python train.py --n_layer=8 --d_model=512 --n_head=8 --n_kv_head=8 --head_dim=64 --d_mlp=2048 --vocab_size=29218 --activation="tanh_gelu" --norm="layernorm" --norm_place="pre" --norm_eps=1e-05 --positions="learned+rope" --rope_base=10000.0 --rope_fraction=1.0 --qk_norm=false --attn_scale=0.125 --bias="all" --tie_embeddings=true --parallel_block=false --init="normal" --init_std_qkv=0.0163 --init_std_o=0.00408 --init_std_up=0.0163 --init_std_down=0.00408 --optimizer="cautious_adamw" --lr=0.000305 --lr_mult_o=0.684 --lr_mult_up=0.653 --beta1=0.95 --beta2=0.95 --lr_head=0.00398 --grad_clip=1.0 --warmup_steps=324 --schedule="wsd" --decay_fraction=0.568 --decay_shape="linear" --final_lr_fraction=0.0 --batch_tokens=[16384, 32768, 49152] --seq_len=1024 --doc_mask=true --train_tokens=527900000 --steps=16659 --dataset="wikipedia_en"
MLP neurons of a small language model. Each row is named by its layer, matrix (up: input weights; down: output weights) and neuron, and shows model dimensions 16-111. Each number is 128 + 32 x the weight over its row's rms, rounded and kept within 0 to 255. Numbers have three digits each.
After each neuron's rows, "fires after" lists the tokens most often just before its 100 highest values on Wikipedia text that the model never trained on.

L2.up681:137138170107097081113091129133110112104124136149143151132161112158112093043154154117171144133089204171116202130141096122120173051154151092145139149080172141069074097074110113155137172138128090134179094119152151107038139115146132163068197122129153077102119103110167109040111122173101122180
L2.down681:115125084121106187100153152144100107136154156126108058090142137111147146090083139145101088176114123164193169045124175124157145167104130121113165157127121087152109081169108124150161057111125140131058118088174045145092090093173119098088123151092133071147087142166151147148088124118161115114
fires after: ",", " the", " and", ";", " well"

L2.up1471:138162094162175144180136097072137149110115151172158090115101158092129115076226188115130073152136118081104085055181114106127083118082143176112107130120088158089141122116130064138128120141130138182149146117101074092159125177136093115134160167091113134180163183108121151139111155082079120077
L2.down1471:148146105110131162117116133052087177110188172141078142069173113181152101186165144088153168075135131110122159087103163107094155108157138194054095146109127142151158160155179128131124123092138137150152134128156092097144143171109137067095126118125072093149098123130106171081191143095136085115
fires after: " University", " of", " O", " K", " U"

L2.up1801:205097081080145135095105133147069179140094176134139119108079107151111104086163083088209104189105118178150079151136136172098099070131111134138084159067097159087090110132175124123124162134154136112128099158094137083076135143190097156130085113124080173140124110118196128119141180099150148132
L2.down1801:091078140143108126113133152135213124134168089158121081106200104120125102181086163088093109108124122093082132116118091151104134103133128097147141143116128131164113172123081114105126115113118137125196147169085181170106113173119197107153120109153175130122051163119085137086138118162093137127
fires after: "1"

L2.up1988:137064125140153158057126148121131110131129164091126132104174169114149117136119124083147107108110088184084196174042152235132114087117085116111113136165107156149086111095140126096051154143118175131082113161169157129110077083133093153087120109141149144100197164110117140076115133121120114162
L2.down1988:133150194079067172162140113155150130097117082143114105133155131125050110114132109163104206125086092132126114122130100121105135139138159141134150111059151134129124154172114130165199133148140104165144092102180112121155128125120159113173086135114127125158130099155105107190116137105102120128
fires after: " |", ":", " (", " with", " "

L2.up2045:125137152160146100105162112129205156147145188110153142093152190118179133141140072163124119110108125112113106125100145165185098125087117124115092093081120132185105148075165111110094090136106210166124053146128128154120138128084132180120113085080115110100200192175096142060158145136159079122
L2.down2045:118154187122090135142145124128081049119091092131079089115149065127096138145118126119103102147125126163141174115099059145151145115117169100126127133128154119117122129090111124166098157127143111120108127087159149090119129111211115082138163125151168124174050110063154107131086159182157117127
fires after: " for", " over", " to", " approximately", " of", " than"

L2.up1365:105158173124085095121136126118091154073136154094101137122106119141155085078124180161089119121108085111131198106121134122225163166087139098132143131134145147151117084193120161135125053166078119160100177138151156135117197147151126143150159167107143101122140157139138097174167143144096163055
L2.down1365:112105141102092148159158128144155132144068130132105107094177119135135086118128107112105122139163056088153123092158139094145132115071090142159126157201094102186110070156103116148156134125122184124086195081124141110109111096161126127102156116133122078140100164158172148086184142133090159035
fires after: "0", "==", "th", "\n", " (", " his"

L2.up745:164157101100116096182109061118146101132104122078127163145125094114149187204113127156138123125097102104134131187120159153148095146183114125128192154108082162129109150104121176162198170124146143159145103153139134111152129160132098156121169113141132107088142192133183141169173136175062130133
L2.down745:089109161148097135169112170099091113171149128168132100093132111091126077069147128102108088103150155136142160122139098119151086126112125143178121123142093102140120134113078075096136115127101130140161103193100049096106187078095119145118096110143114112192120139128113158104167184132079119127
fires after: " ", "1", "."

L2.up1653:135104075169159056133136142167178124122089131098139096144113159106111167125153152122133107064136099131127155117162054130185109139123145105124093135126127154097102091137175160142124113122137129152114128144097122120126207155074097086181131128125084124141189102070097071152100143181111165099
L2.down1653:145106110118093136132179131082150127059156110064071139111128152150097151187197158106121143175119123135152144145128115124133095194155129142141163120134068167095148131117120202146172174108134153113141134088146158179072093117149190130164072063113075079070142073093144173112110049141090096090
fires after: "-", "5", "6", "'", "–"

L2.up420:079060148201177124134112132092154075151104102089125141175108164069176119128181132148144177123127093150086206129168165152099122087162145101108126150067129140159130099131113106145108177132083178154133099219118103110141145155095050145100183183121105119183098186154132163134144192164070105144
L2.down420:107128170118127173134167145156149172177148165134084148129143087124175148164154134112116098180150122119165162146128103188156109104141135143149138110046098080070123145099098172144092141125109093141193118080098073162132043149073152134104094090124134115118107140144137147087072125160132086137
fires after: " and", "0", " or", " then", "\n"

L2.up1162:111176179184098115195187109149176114147089078146116180157128090108153160154169096125092109148123097176089177117069115178132131061129181141115171120129132146125133100191174084096141153151074133148120141104164117078174171133182139152115121143132144147138093215162154094080109127127113126147
L2.down1162:129121109135127167097074190073088163142120155061175124105147081134126112121147104161150166151130220071096064139100118098054084163146068148152127146146169109178134155099155181112129112139174083117135149077088116177167153078125107119130152121092093138152141091136131076132144105116107106139
fires after: " one", "\n", " Albums", "|", " known"

L2.up1950:132145153163173128094096101119202159135105153110092084108128182133132159113136127189110138092128165113108175099177160161108175084082129112052123146119106172146116064149092109153123081151106155139121108094083092108108136118110055152190109148123072121146170129124086094075063091081159115118
L2.down1950:167171095118173149128113134103149084152139103102021093087115149136119118122098153097143144060167062153125150151110110157176101123112138105089171145160036146095160181162102148156116097119095149165106099086085057158118048101140073147080140190127123078123127185113087166111180150133155222155
fires after: " and", " to", ";"

L2.up1782:140149057089144146121109162116176118089154094132098100109109135135134176091147152148178152047121040168098147114101113159156133115084192173107177157136156148184135076138201137128081123124100114116141153139048123136095148124099149064123140122082102152112092091121134099061115132130119067176
L2.down1782:103103209115126098115070171174149119108146154126185158083146150168148126096097097194135149131166129126125091076072141150187124186114126118097144160176119114133122080124117186143133153153111163111139143134195106156106104087122126079112101062089174097175147130121122137124079107092176118166
fires after: " ", " his", " its", "s"

L2.up1494:124131146122139155153142123131154123150131145081094046153155114132186159107110114173158105090092140103132100142114044218179087103128142117099134073193151167172127130158159170147146201092156132140168170158126126095184167149135118096113056125129150122125152156146159139121130162082110133126
L2.down1494:149164117079109116113145180092112120191166120174123096154167136089135098070103163145123104102096138052178101157128133119171093156153189136171067112144077155156134135104109161124111173158150153118143139138144132084130221128153164101148114175113108112119142150135108117154134135147193139100
fires after: "\n"

L2.up1374:149143118118104157143122173106122145147109150086095088090114112084108186156125166180100126091071140173106108157089223168159101112095122128131087134118105120193086117136163182106101122133143122114125133133154109108122056133124125141088111140122102151175088074165205177090157130107167067092
L2.down1374:107145145107122111131108098142130170119122099169136176175160116153128097142152139139149155118119081057109117108078062112137151126110147158129167096155089131103164114162078140144143131106094160168137089151136149185089179070143091124152144107137175104122105159113101139147116107198080100115
fires after: " \"", " ", ".", "1"

L2.up238:100108089156091128076185121145139106094135112075074158077115113181083132163162124087060108138133171161134176135129130168137127123092082127121147082105163150146047130120139123126209188121119146132144123074152150140112101094157124110063134091124091099137069037145059117046182094133164136137
L2.down238:122153125088178114189154109093105154143110124161136104196171129119098113114195135158143146139125077146217097081084091078103147138148116117121117129080080120080109083147127160183114126140147095136123144150179099120175205139146132144210160114137098047098137167129103173131160100156097088154
fires after: ",", " and", "°", " the", "as"

L2.up476:139081100150130110042143100104147173133128134069143089110136170063153089137180146185118152132139143113049238110157165103106151130070157130107098159101161140192129112148143060191061120157132172143156126212169097134173133172167117180151135118157082093096177125176135162141066137136156113133
L2.down476:110126159104129089172090139108119154132086129080159149147106165107069145100131096111143156120079144069118100129138125143167103164111178109110142159193128075131072136160105117156100097124067165127173121107104076173135105073078135123067173156144186171128127135109142144077182141190115131135
fires after: "==", ".", "\n", "===", " |", ";"

L2.up857:085122118114090126089164135160132127168136148072088153158124167106155132160155113088106148132152150102040142143156090129142095132074119226124067117153158096147125112134103130126149107169143132141187171129110144134094113149143095109071114127125135148120115111107147170105150176158113150143
L2.down857:112079195094152115133099164116141145081185148145176082103142097117060125166115144112105103068076097148179174095038113164178126139135154089186100084107107192131151118154101186159111149093122081126108146160161144100094210125172133078146127130126127095159125079182077087144131099147091102125
fires after: "\n", " located", " east", " south", " Battle"